Weights of a small transformer language model: a variant of Adam for these matrices.
MLP neurons of a small language model. Each row is named by its layer, matrix (gate and up: input weights) and neuron, and shows model dimensions 16-143. Each number is 500 + 25 x the weight over its row's rms, rounded and kept within 0 to 999. Numbers have three digits each. A neuron's up and down rows have the sign that makes its largest values positive.
After each neuron's rows, "fires after" lists the tokens most often just before its 100 highest values on Wikipedia text that the model never trained on. A number after a token or word is its count.

L4.gate42:527512489503479479482529501517503499503487490528495488493530524518560490547549455473470511506453498510481506505512471499540531559502486512503452538491532521519485441525469500488529487472504533516504555483520531503514473460478476492468495499490509503500524520485532524487476501552471513502483515533473508485497480505483511518458478500453502491534455465519474489473487521480522444510553
L4.up42:531518505516495514538475505480530500484509485577501510445509494513531485512518470483471496452474515534508534514494526444461518500494497501515514534511499496533486479509471509561499513536537480502506526479503530499509482491511482496495484517487487494406512522472542478489462508518485530488453525517462499476514494521460506525480518509525506451479496479511501526458498527490513515514495
fires after: " " 20, " E" 15, " F" 10, " de" 9, " He" 7

L4.gate160:507516500483503480519520562535508489530502505515457541518515468475479482533497527481477495515529499492535511462550494501506580532473486538524483491462476508457455493461451547508500459517533454522526504496462475518505515477510518534482500503452514472515506519491489502517513532526509515540523498534530535494500509476517513468436480486491488499503510531513477506471534516506505478507541
L4.up160:467487519466470490517495546483481508481500509484516494434527470456503538458479498489459503480541530511505508499514534484532506519504519503525465515511546483517525478492468499491523482501509471516513492505488482514456506443477526517508520497513512508512486479471489493478503516519505442466519497505556463524444523492507534521497477481509563495546506512544532452525552512499554490495513
fires after: " " 37, " H" 10, "L" 7, " Li" 6, " Y" 5

L4.gate561:514501491488512472502528507556541447460531507443510489467511533514509502513500464491513517540492610529497510496552538513524518464489507502490481465489509503524507461521472519491503472548536503514526509472536457559474492455501443507525539537529492468516504502520512492538498502442515493524502518498475495477497492515513500511501526485482475519523521481523499517469508471500502488492519
L4.up561:542512496537545520485508513482470486489514494476533512508478531510486486530469532519508497515466497499518526511493487499516467551497534494511527509514487476566526481473506494442501492479486455468457459488540556486452511532478502517530531487515495515504468500515509495501515491531495484513535499519516533534490472504511454432502470489509484533509499483531443497507510488514496450554471
fires after: " Ba" 20, " cl" 16, " P" 14, "ur" 11, " Ch" 4, " Bu" 4

L4.gate630:494471505496495489477535484526471510503501505467495515559514530509558499509520490531476533509471511520477489471558486510508525567502473510518487530505464493473546440518479463513514488484541479474476554470511517538497502481481508513481515488502497490511440517505494510518492508520476486492501500537489522479493488508484500541513489520477515513488484504508531543475512534519514532529483
L4.up630:452517515480491503521489526528547514471484524492508419537502535502481505459429465524461457508526467491474524503482508498509460509486443486519500511483449514523481515487513498460501507497522463526505540484478452547482461491468477499480515520496467488497479522520499472505457507489534485497510497510474531487479508509504449481483516499512503486504526520516501493510524488499486480516488
fires after: " C" 27, " m" 9, " Du" 6, "n" 5, "th" 4

L4.gate193:507527507412461526496503512538509490515502496511485535498486527515510484485484510494508533476524475539511520451522527494530565539473496555491494544529527494506521515465497540474482490498565495547517509516488508524497512505511488557505511469465525509478496475509521524499518469490521484480521494535495501520482499481513470482469553478507507537506488477511499520521523472556553499498532
L4.up193:493494462474482506481529489421462473492532491472474496483511503487508567486460497523497448486519529522534556490497546447536503495504487489450496486478484499536529487509499504471488478467484480482518497530505500486504555535519523527453512506491502536500444487512484502479501506493522477517513515516487529508469489535504491536512546538494495497500532466497499485519491510531500530482468
fires after: " " 53, " E" 6

L4.gate13:484412549468527547520519529501449487517470507480487497490493455522516494500495474545490507517468483504516469465496499481449503479496533551475486480522515510498453482523530514522521519476504541500483524488498448545493473483512493526474476471500518488539495501497497521518505492506511479479548487501510472532478469476508509492493517505483461492509485466497475479488500480475485481468511
L4.up13:524465517492494532448519478481506487510479521497487432498513507524476503508529428519534526534502451470441510530499538497485484529502536529488493497538502497502476518460499527458485522473477503503489518465498456493494491524512520479554446524500504446474481522525498514530507532502509487484510496483487497481493513526493521493480526486477475476489493503550519486506532527481564481517454
fires after: " " 27, "il" 8, "fe" 7, " un" 5, "us" 4

L4.gate369:492494509480529540493505461471519503510528480484523492462473494515509506544563497533511495471520544500519473503526513474504521532506532546489486491481506534501477468518485512541538463463479524575483471514528483492520504521462478496503487479452512500546550473490522524527524535498526511489501501522492514532509513495538549525504507491566486528491451449518516529508486488466501457497506
L4.up369:492498531472523508520509501481461451515488495487510489531499519511475513496558475509487529516500476530511526490479521512558508555498540468457463506562491475494555495464467469498475527491476546501491513476473461502465457482514475488450509512500500465504491486478498449487515474504482525482517488491456472499505491490510459555496470478503519496476498502537489512492457513482581485543535
fires after: " " 44, " E" 12, " P" 12, " p" 6, " M" 5, "il" 5

L4.gate587:498457484480514457480499524556506483471485538513487489522541494563520500479554463484517511539502536515562488510472498433517547546497493493503484511533472472459484500518495499478534517510531529508557467482510498538516475513508474528474491486513503509530528495544525523505486507487491487467507496513507545486492500474505505505452473493517489518510459507547503530455518462521513486490539
L4.up587:504476476511506489544512513506479485536480489553476515491529467503516492494548512490492488510492491518494481472515492459487495423505501521491484511478480507475554520505487515474480557513532466514532479492425524534531479516503473511529484480481465507537507492497496465533489462538514486489499526500483525496501502463451526505456474484514508541521500532508507502498466474529550457528520
fires after: " " 38, " re" 20, " (" 6

L4.gate390:526473528489517457490535512513528514469507505499546457536517549491518497513469489471470508508486515473508511508484477477461517456455501523480502484507507476484481499484522512475523485532467516497535534468483508503496513496520482452472521477502511447585475486542515544480523488480531461520522504571507579464515488493508520493474494504475510510544506517497490504480501527517459505498501
L4.up390:507510531472470516531519486537502483506533530493484531465506503500504477508483533526508522525511501475503484477500466475490506509477483496468472459487484449479552521462520507515498460460453497553505472486513508474512504515468520495495494491552498538476516483517519491494580454524471529497493428558533475484477510526490470475508511467485484484482503526539489518512464472517534473509521
fires after: " Mi" 22, " Se" 15, "vi" 9, " Pri" 8, "cc" 7, "ce" 6

L4.gate108:530493524465502488508499508494496456466510504481474505486507500508513512534496524517451477475504519494559539467536534473509484519537510554530512518502515474504444478520519488478493489507519521525501492475482480488548493468556490518551521467468480490534488527446519496496512452508535490527500517497484498482467484520524538536473479468504474471480467488513518502498505479550497452531487
L4.up108:497515508476500539492478522451537545507491460525493486483519452496472507502508494505517481507495502462517473463520472520519516484518511552496503526516577509487475499470518505521518526479534492505515524518494482505497535543517490535503529540472510494496505492454529529463448546517484486497507455456507477504497464475491516482503494507498510558490439482497525515533495495469474512516488
fires after: " " 96

L4.gate167:544448512499462521501485504498495508487504467482518501520542505518514506537491461510509552520515481523515515522488491514480535533472539504469477533448503493471449530471518549516488465476515478536482532487465469499476482494484497493477493494476469495503516463515517503556496543492536501497524533493467512512452482502505494443488486478478526482534467489499531464503459518506542451489543
L4.up167:501482544468496523517536496467477460507543513549514503465494505507510463501523460504485497487488508531534462464506479495525480532500555496501479516494528529509501509513531470542539505527538473457521536501521500496535484486473475483511508461524526490469536528482535505481517483492479489514513549481490500476483445494475478499489490485505511506489499540495498476423469512469530542483507
fires after: " " 32, " Mi" 18, " re" 8, " fa" 5, " N" 4

L4.gate256:524491459479508505516499493546485519483505536560481507536505528455529497530506496535512547511500522450497531484512504487517525505498515504503486509485501490514502485508541495441493489501517523511528491479460514505558512476509518500485491460552501497535479565500528537458498529472508516492514539489519543484487499525509475467531479518534455512465471528511528498490487513551500469495464
L4.up256:506484457504544519528518464474522482489527492527528469507492465525519542491514476504502492456516475523499470499481475473482476497520532481525493506500512547508504534538512480517519508481563482522514529494497512505537510495488494524507540494510527516541474508494477497494473467454527502481446510475497486524515504517505518482595496507533482487472476486509511475492484519507495476519472
fires after: " Bo" 17, " B" 15, " Ro" 13, "un" 12, " b" 10, " " 6

L4.gate217:501447525429521479461505510522493508482480508526473491517491516519474508506537545493494514491442531530492475467491500471510496497526500561471445534537530490498467534507503492509533486458526544481523510513503464530502520458484475492520533498520527505501499505523508566468477484517500504463459489498499504453478522503504509525474513466485520502473463493448519508456520501454489520522489
L4.up217:531463450506493482497487509520491483514497475490482472482503527530489494500514460502502517466512479513499493524488510519536463506496497509534524544521475448504531458458502436491505542553508482493493479497499477542470492535511532492515564492554479513516503503475516494480455476483476492550540497463487494461539506502495483493531513486520473458526504493492528515519509483494513518531526
fires after: " ex" 11, " comp" 10, "cc" 8, "p" 8, "±" 7, "ter" 6

L4.gate154:492523495457480522515551537512489529448545463509500524508466521512480461514501475487477579487525437503512495547475532481519490546443492512565461507508517496523512506510523507438475492478496532527499519460496522511473487524508504499515488496510471567505517521501458497528490502497523533473527491523503541463508516482508478474496488457511511495495491494467525491522537451519462525476510
L4.up154:486496541503466511508544466519461496517515500541490510516513468540511500458513522436503479526466534488465482553467488485493546497463493484471471529479518488491546507531525543546463520490495508510459495455490564510492504485505506519484490519509517504503471495469497540451493539527504492507459472484514507526485497516508503508482511477493552544510497464492525534444479539514502492498501
fires after: "en" 13, "c" 11, "er" 8, "ver" 8, "an" 8, "tic" 8

L4.gate277:561458487522547493469499491444496507481503499495483488508480465531550518515522457537502495463469563500500503458523530511480507535466543508509516505510471506475432485517489508526496503509508519514509539478508475475540478524510509508486496487520503516550455499473478535468524504501511505464495470501486477502484522489528544483473492446489482512533458514489498486514476524525462515533475
L4.up277:514458467523510530517479494522452518485550483466503526509487518487521492524483494504492538495504538473447515542519478474534512462508495501534496486530511479527538505462459498530515512516473495551508506456505527487502470520499477493505510507481486542515525544462457504529496563464481527478500495479477490510545473482493504523491491533537514514496488513495544494494467496477497505497478
fires after: " g" 14, "re" 12, " bo" 10, "o" 6, "e" 5, " me" 5

L4.gate123:487442509491535538484497498449515501452512485517494501493500443525487461526542484483533487505465518508499542462447487472512535493497546517547500516466513534514532519444472508470510486493487514517496475499517493470455535502526508491462478502493484474480542516502470516481525507536500551486497526514471508483511483521490498525484507517516487433533462457493490491489550498507514500480518
L4.up123:456495503465523525497502513471512530481445495463505520517544510530493505479498486562474471533508493460483526484483495510520499504499511523502490487534471547512516513506499498538528508542493496502497528518484490506485450511507492541566474496469496533461473467518502528473520526509487514521506517473516531501542512474533496469536542500491502533494508513475509454461502488461479521435496
fires after: "\n" 56, "w" 6, "c" 5, "g" 4

L4.gate81:547482509458514486445503510504535459539547480466510451516496528475499532549520500490513511538508553466499528566477465510530526460501546478494476535480509483469524486497473524469485495476537499509504452498505468496477510459499518493510482519490493492513502496477492535462490509467532520495517533526514548506476521506505516469501539494528465508506496460522509498545489475494517491481466
L4.up81:483521527532485489485507507546493527561472471496517537537543481489504502497467505447508490516474527491479529506517469491515461479493495508487471509543526491452459504512514471511519461545499494502489502461517501500509534470500434489485505481529532494518463513492509515498531506438533525526488548549473531485502475508515507484547505517492537517464500479499491526463483515498496485525491
fires after: " As" 14, "ro" 11, " Ca" 9, " Co" 8, " Ba" 8, " dis" 6

L4.gate493:498458529483482526504539523466479435462476485524533479502484510494538484535514439512485497502522504492534510486469492505469492465455510489527498502457490482503537478487494467516476534492505483504516510509477525468498494468499502499495502478532477497506513531545481545469495508489468499482521500501433523520403510502497501486490485471516499500534507520497489534498491487521479521483503
L4.up493:473511497482494454504528480507464480515477485483500463515492492483506528530476500468514482523487491489511501529513484504530518524448522476504451463507511478469485542507544486514523484538498510484505504556537507524446540513516480474484490528521501526445484487505485522520557472490472465494550518482504531491510475404525552478504476450479500511530472528519517496496472495519498452515489
fires after: "c" 15, "gra" 13, "ce" 8, "en" 7, " lo" 6, "it" 6

L4.gate19:517482528473455493488509481503493489488485516526449476482498510518526487548502502485527523480526513512520483455501427535481511505506511506465513488522513534525456503480507504512491506490496511533491552485465514538476479535467510529483467492487490500455518475500513530528468525540529468459483524523461534534482526472508489490474500481484528511546475491440533488487515513481451484471515
L4.up19:501498498509523467523506470473508460467484548512496476501515501503501511517535572498487479482455515461502506494515473471513544467497485477463500499523516505499510500518493478520512509473472462513556516433496492468568500460499513491536495454511513456496512480477518519532500504544518467485510521521499502497531490539499525507489512490526437473487463500468555500481452547459535497524466
fires after: "e" 33, "fe" 8, " Re" 8, " E" 6, " You" 4

L4.gate635:461496473511494491506499487510507477454518479518513513540479490495502505502534507516543514554513525521509492464464514495531522598492531493505506518541538497504533470528476489497479513514515518536494550517480488515517494520536500524489470549519501532509537494536469473504459483521484502491554468479458528492527519481513494465481524508512506508527495536466529478528486482498503523505554
L4.up635:519488481505483513487455480455503501467488494523537482461509513527537480488490477500526484542516511465499496479542519558510445468482489533519464535519471488542487499524525472552513501466512512502497542498541514538561507475524499512524475481504490475511499531508456497497487486482472512502461550498491472563506510488496445490473484500456527474488452509509495467478472520487546469465539
fires after: " the" 20, " part" 12, " W" 9, " Ad" 9, " w" 8, " president" 4

L4.gate420:508489518460452545496484519509519538535473480517459525488464488511540496507530493506477493481544512520461468479534486471540503563505460538522503491498484534463502480493542457507475495508513505547528485492523488531480477523503479540534478541531519491497516509500518475507485528512520457479472522496495560544513500482501556490509519502502496500478449477477488507513520466472562473521537
L4.up420:503539475479529480494495512454518501545509493473475533496458547477489487490497495497466528502479494509450497491497495521511503489484473503541479481522513497489527487479463506440475479453499508510494494476479503495532518555514494500456490508459522475539539498487512486506555498538499499497470471505556519502474535522519523496496518463500502469521494532460475503436493496507473486469490
fires after: "-" 40, " " 20, "---|---|---|---|" 8, " de" 4

L4.gate312:538491514500487459462503537485488500524468498501473513499480506489504534506492477493455511513510524444520515526520509539490504483473475519502489490491520509498517524462511533454495447503509492442481509461516497501516513459535531504516496538552495460482526527550498512478509525474499539468455498494537529485542486488518570498476523531500480464500512515497502552511550488509496463554460
L4.up312:468455478522498513455458476501457512509504525418508534544499514492526499527514505505539427517516490497518537516537532461513518497446530524491510504520452490536511483512477503512492504507510478506533515500529519482533503482551502487464479489497470505475522554520515495512496493506526533540560513498495511548511518488492509500512519518499524530521518541539477529511489489507525487478518
fires after: "la" 21, " Me" 13, " h" 12, " H" 7

L4.gate603:486485487481497537544525505510492485504501494533530542495511551572511492466520515546490524466463485469536453488501507459477536476512499550541520493486513491483510491469485475530493472489503509541471475472508487514517468534516491526510500491512482480494520510490484527497497493484481531423518501539478530491448491490494557496483546475477503514475489487491479480498506531514511491492559
L4.up603:515519522483497517506507514503489532546489493478485472547463485480486547470487521543469470525447509491492494481530547514524515500467460482538510498551469492508484458498514530526545492503436522472479456457515505447507488490498520498504484567451477504498478525498490486478504503474496515490486463504538514463521479495518489494491475512479473521542467526500476526519470535507516481476497
fires after: " P" 31, "P" 18, " p" 9, "p" 9, " De" 6, " the" 6

L4.gate2:542504485493539517483504507550507461464518500537482503474503506486500560508528499501511503494522490461528522474485498454513494484533491512452486564476491467501543453510521493507507481493514468500475500503502507487543478470530503504498470500502538545520513550520527458491489531497495469480514500487500526499505454508522478469515473476533499502544488495448447482471505475571544499448502
L4.up2:520513493506512524463502508529482503473507516496506471489518487486501513495500497515501522534503529540491526487499457541456510520509497499470502461494452497514497526515505520498456465493509488508478454480518506513513420527541442446514506529505504466553470495514571489477533505499475509492491468505520508475510518483515469492480510516484512513453522515510464450513484502506524489554534
fires after: " F" 13, " b" 11, "b" 9, "|" 9, " p" 8, " " 6

L4.gate172:523549501513505490444483531496510475533552472486484491502527501519554530520525509515510471534536515536504508470509530486464489507473508474507495531516497486489484458483499539500482519499528516524496519462490520518493528541508536575517498549497518498499496516499474501505479547499504500504482502505476479459497511502466485510529537511485523500502537504462505479489527499513538513502439
L4.up172:502473480472511515523497493532535484506519448523467492491538533519456495459490512483560471526510489471509513496498545486524490485488525478484502491441506480489487544512519514480510476490498522504486516521513512497505497499444533506517498503506485485473505466484548489453505518513463486472470523533483506464492511472520541462486564527461505486499492499491533483455514529506549465511495
fires after: "s" 40, ":" 9, " " 7, "S" 6, " S" 6, "f" 4

L4.gate100:474458524469506476456506527511476520521494461521467462524501534514532518515497508481544517507488520488491528505471512478499565504473531500517531532505531474474490473487470538457509488477519499530508523453485513505493518474478517516482506533480501513471544520527502505459505531513492458460513535500475494474505509500521487505476487480539518533489492473489502531519511473516534468419486
L4.up100:492453501488521499477454504496537487506454469519480475484485513516453517518514476548502516503511497494478492481471538491480473555477536520545490523552542526496530471476484467515500499497453468517484515496513501473460520509436507460512456480510495457465514514536513462484515538523476476501476525466481475508523510485468499522532510496552511510507483463545513481481496489471538501475489
fires after: " " 38, " 0" 11, " Al" 10, " D" 8

L4.gate207:494490531476570511511494471492489520482484505503510461480515507498543525505546473506540469488471499492525462484483482482531526547497548504509480498513539519468466449510504525472497520512469499482463461487522438507528488481519528467491498470518519490492533531540532533476532504496499487487518518520501532524500507521499529508472492519519483508478454512491488457548500489485539466471500
L4.up207:476477500527493470509512531501514517450490533486492504498456521494446472493516528475526449498530508489487502496482470458489481497532488507527522481499510477495499519499443518467533490481498488485531566481513545473526528518490494492499502484493514505501506502490507540476512507512530525468505515456538503502512471469503518495495463541550483512511526548544538493463479459500496483526469
fires after: " re" 16, " se" 8, " on" 8, "fe" 7, "re" 7, " be" 5

L4.gate275:530518490506506507510507526477505474476497510494502494522516505527526525507499501496471483498507489548544506467513519509510489531486507533530495505477474490439526504520491499453459519523534524485502519444486478545514490517453540549527485512480541540482449476468515479445505541545512529485486456498477498497502499482480494529466455465507465518533476491470544556490495505525523487451501
L4.up275:501484457478466489495540482493496482435522496489495493525483464514492505511486479466436506519496497507482457466465464460599486471523505529500499498507511493506540485521482537481500503497467507520500463469494514509479536542480495509479517546516503524498496519528455464495466465488469486469464488490516461496487518523478484520520539501520495518496508553518474511483523516516502504492509
fires after: " " 37, " C" 11, "g" 8, " d" 6, "l" 5, " D" 5

L4.gate614:529513506465495480468469578472489470491507489532516508458484492509524527498519487477488508497522487537517508519487484514517488542493520488511520523521487483508531487465458488530509489509483518512528467491480469551494523524466505527486483479463480544500495500510471511501505478495500532485501505530492527507519507472490503519454505493577512525478501460506512500492512500523538487520472
L4.up614:478528498533509510515522508479469520502518519508474486550546468428493463457496535508553501484540484486489527515502459547489496503487504482477512515482545531509476491519515531505493460497494513489491471522452486482492538508478500527519485531488546494524518511487488548503485490501510529481458513509535523554522503485461490497507491496511511497480467525520463480483530486512527498486484
fires after: " " 47, "L" 10, " g" 9, " R" 8, " G" 8, "R" 6

L4.gate475:549485512504508498540516498487502480497528496524511496535481520443519481510521460497524545534491505493496514492507493519504515514494476491510465533492475503508528470497517470518510491489520464498472546518500544522539473488524492517490566521486527490480531512511471502538494539518547516523522499560483495514463497499464516475524520512486517517504494535525433459462486511557522497457479
L4.up475:478499487485501446468508508503489509504482486486507486526478516518458503521502485483499511527520478486526494539525550519489527500483503481556463495496478534498501505493563485491500473507502476478510488483504493491558541488522470509558535491509553477494493466474515506498499514515495522446487460562480499492493494563481519497546506474464524596520531483516500522493476477510500518548474
fires after: " M" 13, "S" 11, " S" 10, " U" 9, " B" 7

L4.gate170:493467521534498486498498484493487497458510496508554437540504504503494525524513503529497495544484474485526518487522498518501435500474477465511474525486489491512487447510511511488481433565478538506498526498539501512497496506477497514442473513485482552505510511543482496471518479502499467474466489537471526453526536513497492474523526514486454550529528492509499473484503512517476478473519
L4.up170:486510497521504465524466528478474520464510508468517487515500516531518504477519481531482484503525501499526463458488530479495494513462512508504539521526551490506528500509534499539584530518509494447491505509487477514514465519520468516531517547519460544502485494536500526487473484438529509505498487525511506462504485492496485505476507566519463502510507480513518541504459520472519490547487
fires after: " the" 41, " The" 16, "The" 11, "par" 6, "\n" 5, " tr" 4

L4.gate424:517493508502482508489506535528477475491527491491503498533474520531464496563541532465518512470488517516509459484528517493540500502545534528527536504455508524497522530491499480478506525479565521491529486506530494499500536568474507467521500516515488520522464484520529526488530509502510477435502520487539522508508461515521566500512535517493472511482520512534502517515481465525543519508525
L4.up424:502557521475534519461507501486577544520513489526515467498481469560462501527495501498523522470452477523534475492483515494484501453508538511508509499519531479498496539481518530481536529471554482514505528478475491532496500507508490474474522523518474474517487484484479504472493514515479482451525493454524520503518500517500473484496459447526507520477509487459479513505528462483482493521498
fires after: " " 34, "li" 17, "x" 12, "st" 6, "p" 5, "f" 4

L4.gate46:510505490480523459526487510533514472496510497482474470492517495497518492527479534497490478491523509452564555488496470501552508516450513527542505493480489509507479443465488492498534509502511503464485495489460505497506489438526537496475519514514485483495549486509537473486499548548515551475473516494487482487497481506495525511485528489475487498515537493490521529476520523501484483474454
L4.up46:491495478483472489468505482503525455452511507502496475538501507509471468488492552501475569545475487515514542486502531487480469474454502482523515475501500507516571497505564487443528528506480472503463454521486535496493508514530524497515493494527491501488498517526495475461524437488518514517495513509506479494482488519514436532521518495460476483463514501511497567497529473540526483449517
fires after: "s" 29, " S" 13, " Sch" 9, "ch" 9, " K" 6

L4.gate402:517486486496468477537513521517475535551528507499449485512509499492507494512543488485498491538532469515530524512517476490508496486468500524516495520448479529489505486514485501533535497482483462553487511527472547471532539511507523473512490551445497510467521515492553492500477533533542518491477483497487552511530497460511495521486507538513475481526523536511520527510521505588559451475491
L4.up402:491501487501500499490509522485532517484532554537498456502488437484461487457457488493479488504533493510482477446537490495529512527547534567488511513506522515480520503458516512478498492500501503528434521475512511531522498513514523495516549508468492489482531487526499545485479489516491457467477532539539515498515465502483486518489481525523514522528519521502545503487520492531500498488489
fires after: "\n" 29, " R" 15, "ing" 14, "R" 11, "s" 5

L4.gate7:507503505537519449512514517503517523493515525503472505484542516473446548486532531545509541526492460497467502506517524555468517502442505464467494491494469485492473467507475475548518482500483477543540476496501507536532494448462503477504508470526501529502474503547518518485460518486526476504503521512497542520491486485499485486481474488472520561550538541513490505523528494495455494521481
L4.up7:506477492471457505505487511558544563494496479544565510482528513512477500545507496463497498498533489490503498500472498498512538504456513497480506513541491515454473464502523498483529513559501506482530492517540536527522473491497441491461499483502490482493510534520492503519503490475521465544487501502512490522436527501451486518472511542492510498528528485501498533553546500517515512513517
fires after: "U" 13, " Ho" 12, "er" 9, " Do" 8, " Mo" 7, " do" 6

L4.gate145:555493497462516504506513569547499482529530497491489520530543539493554545514506530497566519503478505506534493494544501462498522512512504483490482533512500487555509455460450509508473514492537496553492473477484509495540498494499497485526544466525503487506497494488527504538482503514480481492538474514488502505468486510485479496486503507508506517527481528513468527478488482526523516498501
L4.up145:521489524496513508549515513486473515531503500474510531542529493509475503504466495505539443463461493513519487476551502510488515486514486525555514523485523499533509494479510527488533491514532474441493515506497503478543516510457532447543499508484481499434492462493484500547537522492505525531498486510523549481455455528481527513508499519507527447527501523526483513471499469515492508470482
fires after: " C" 15, " E" 14, " S" 13, " M" 11, " Mi" 9, " Ba" 8

L4.gate419:522481492518534422493531520479500464499526500474519481458496495477523527497502476458572535544525497533522493449557463513507562473486515490499451490508497501494494484497480557527512528484556484488514505492514484497527490471513479500485508539494495487496511493537522491514479486506500522522534500530465537525537491496493520466519492534445516506503535515489507476488505519530486456481523
L4.up419:550516489510507516519479484495518512551529490488502510508491488496475498468489453491551526493503487481524468518510551470514462546456485476520550466476437494473478522496511517500503505503494488518530542455511483536510455537469508468543499495469538493506450478495522526489494497466518530496497494543455515495519484456495500504473513470506533476503492471458521510503508502501492497486481
fires after: " S" 17, "S" 15, " Sa" 14, "s" 10, "B" 4, " Sp" 4

L4.gate470:512501492488490535519506530548542505508470523462460485526503513480480473537462491458501524542531536554515511497507482512466506540503506511523531488475482479537482499484503479468478485450512548535526493468458469479479529517465532499481482495481495504521485503509495529527490469495477550490479499496486484460480515494513474429521509458522479508476466519458483495497499493512494486460474
L4.up470:530505457497483524523486488515447533516491530458498506514485543484534514505476492468543484532508565494485534499511525493472514530525522493496453505487495507464519526494508521502518541493508501479458475495501502532508514494506484475499511460517492510475529457494486523546470466498504501511548514520513563532479535480519528526500481478495505462502469519514512458500490482499501535482481
fires after: "r" 18, " Cor" 11, "l" 9, " Qu" 8, "la" 6

L4.gate631:537456520505522495489502492526516489485470514521535507514492505532542490521528485530519471507482509517506514555515484485484494469495473510512498479535493429540524527545528483501503504484492499532489524423501497509481498540482497548460462513488523516521475501551495529461500512480488481520499506512507548477478486523483461477497522496512470464527488525495539468477488501547505519473503
L4.up631:506474456512472480501500479537481531474467500526452510538492548527566497481474501507496517470503538478487524518471542473483507520554515493508539510515515515513508528514500487497477496463503465498472483517418504477489512544489501495480521512508514558510483462485504522560514486501484472488529509495512479477492547512496500507472480448542489545481484500497526496529474475513480510473531
fires after: "ci" 21, "co" 14, " comp" 7, " po" 6, " he" 4, "ty" 4

L4.gate174:496489479484494509490536533562490473526473452483454497510527538498474521498516482481529562516462530492506497488518501466522522522486508517526527547493531494472504476454501525477516502484510493487542478498471479502571488495505502532533515509512466536507482481504492516534519538523483489435515501484514514503496542493572512487482491468501468490512454540492475477523473488514482457492485
L4.up174:469525446521484489505532489528489490491493533536507496468500489475464520507461544485509532524504492497559490451488488486460531536522504495527498514500499507476524492483517502497513496520537455493498469509486461515562511496484520515497500504551516519498483476463478507526538447488435485515518511458516510474469484488545502472478504459511488502505501513518482504502444501518460485496484
fires after: " " 52, " de" 12, " re" 11, "-" 5, " (" 4

L4.gate158:515504502486506494518550521488519481474468486505498513513523488523453502477551496505513506491450547501541491512505521492475523496505483462491509500505488517407513513496487508510518496493508509553501480504498488482503493507493472495518476534526447496512525493496529555521483480471524473446526494515481520519478549486517530530501531453519482509563475457515475474494501533508518492515472
L4.up158:472468446480502513483534477519535499479524489489495499493522463506491482501483500483462513508491489515523510502492553484529528480492467471518508470526531488451474480495467514440510548488570465536486513548526477497520514460456530502531513462530467509448485489513473498517504517517519510480508515489456511532485457484508449505529510491476521503489490496463549534494479520465519503470534
fires after: " re" 28, " as" 24, " " 12, " As" 9, "s" 7, " P" 4

L4.gate53:499499506445487449486475493492524511563482534516524520500511506507465511488485466527514489549536521508498506488455479503488501484441469487505503516480536489465509528525453526544482500512495509513535577525499500532463499498481459503487524521502482521464508517471500538495484496506526455513509473536493519472485510543501473455477494502513521485515518501442482489520496503489553505471528
L4.up53:478534486483485501525473516466529533484516532501480505499443521507496527474525487553492510499507445551509534477498483487499458505477500476489510513523474529472490508520524496523468466464507513497522565475495538552484442467465512490518470529491499520517540464464503475531509508470480494486494507447522512488516512515491471499488456503496528485453465548486502476521476542490478512503518
fires after: "th" 16, " as" 12, " We" 10, "now" 7, " not" 5, " we" 5

L4.gate191:529512485496513476494521516504569492534518536511471496487472516522520497536514412478517494468501497471490517476523503488467502501476473493530492499539528516466467496466494498495492503524476524467547519480484499476561578480515488505505499474464459472526506475516497530556492513468496476473518480509517538473496520522484508487494494517480483572510502463481476521486474474514479511514508
L4.up191:491535517478456542538503509534512552481513525522495514463520472480495532521495502486487502482480495500499521509474491522490502492513505491487521502502544513488477501509531534498511518485467501495559458480521540483509547548520519478523504566505472466457501495488514515572502494485471520523539554511546483531543511488452538514490503509524525512487522546456514516511545495494480524563537
fires after: " " 20, "re" 13, " On" 5, "ro" 5, "ti" 4, "o" 4

L4.gate355:451509495527508498528545517467472489508521493469553456514512543468515517500511487468477526562522524515504516493490434454527508489499531505479452483494529490503492531507485545469469464506529498474522513512534479524509489513512486483510533496461521482491525525536556540499493494485546525507544519549522517480491488483490526523481476479480519523531540553517497507466522471505525503502476
L4.up355:488506486506481500476509543504508503525487507457533541465467534535482519499482475500491510497498513492518483508474505504527520548469548482495512477561528513491513517523539470499542503492465541534507477503487460481519459471543489494522523498474498536500494511503500501522469492484503512547465517456508540530521522501553474514543495475463501493541472516535522469537489486517503504525511
fires after: "\n" 17, " H" 15, " be" 10, " h" 7, "hi" 4

L4.gate138:475462479525525487545531527507532481495502502525510456505497516503506474480504500539478515515439509514476522475545505502477498536489506493487501538486522521538496435467462499528510464531497469496536501518467500542522498518490484451463482510486484488492548534489495479536530499445557516449462481492486501497516475481523508505480467449480491509496496449475464504479492511503571480443522
L4.up138:504523517506453498526499490495516503547524513451476443503524508491549510463515505498503496495498490516546480460552483505529422452476493495518500555542491564503526486526517493527539512462481474485512520516526483506537495483470524464485486497474503526512519522507478464480467496522500531528503502511524487492513465509529493528494470493504500446517505500508463492550522482482501477502554
fires after: " w" 11, " f" 10, " we" 9, "k" 9, " W" 9, " We" 9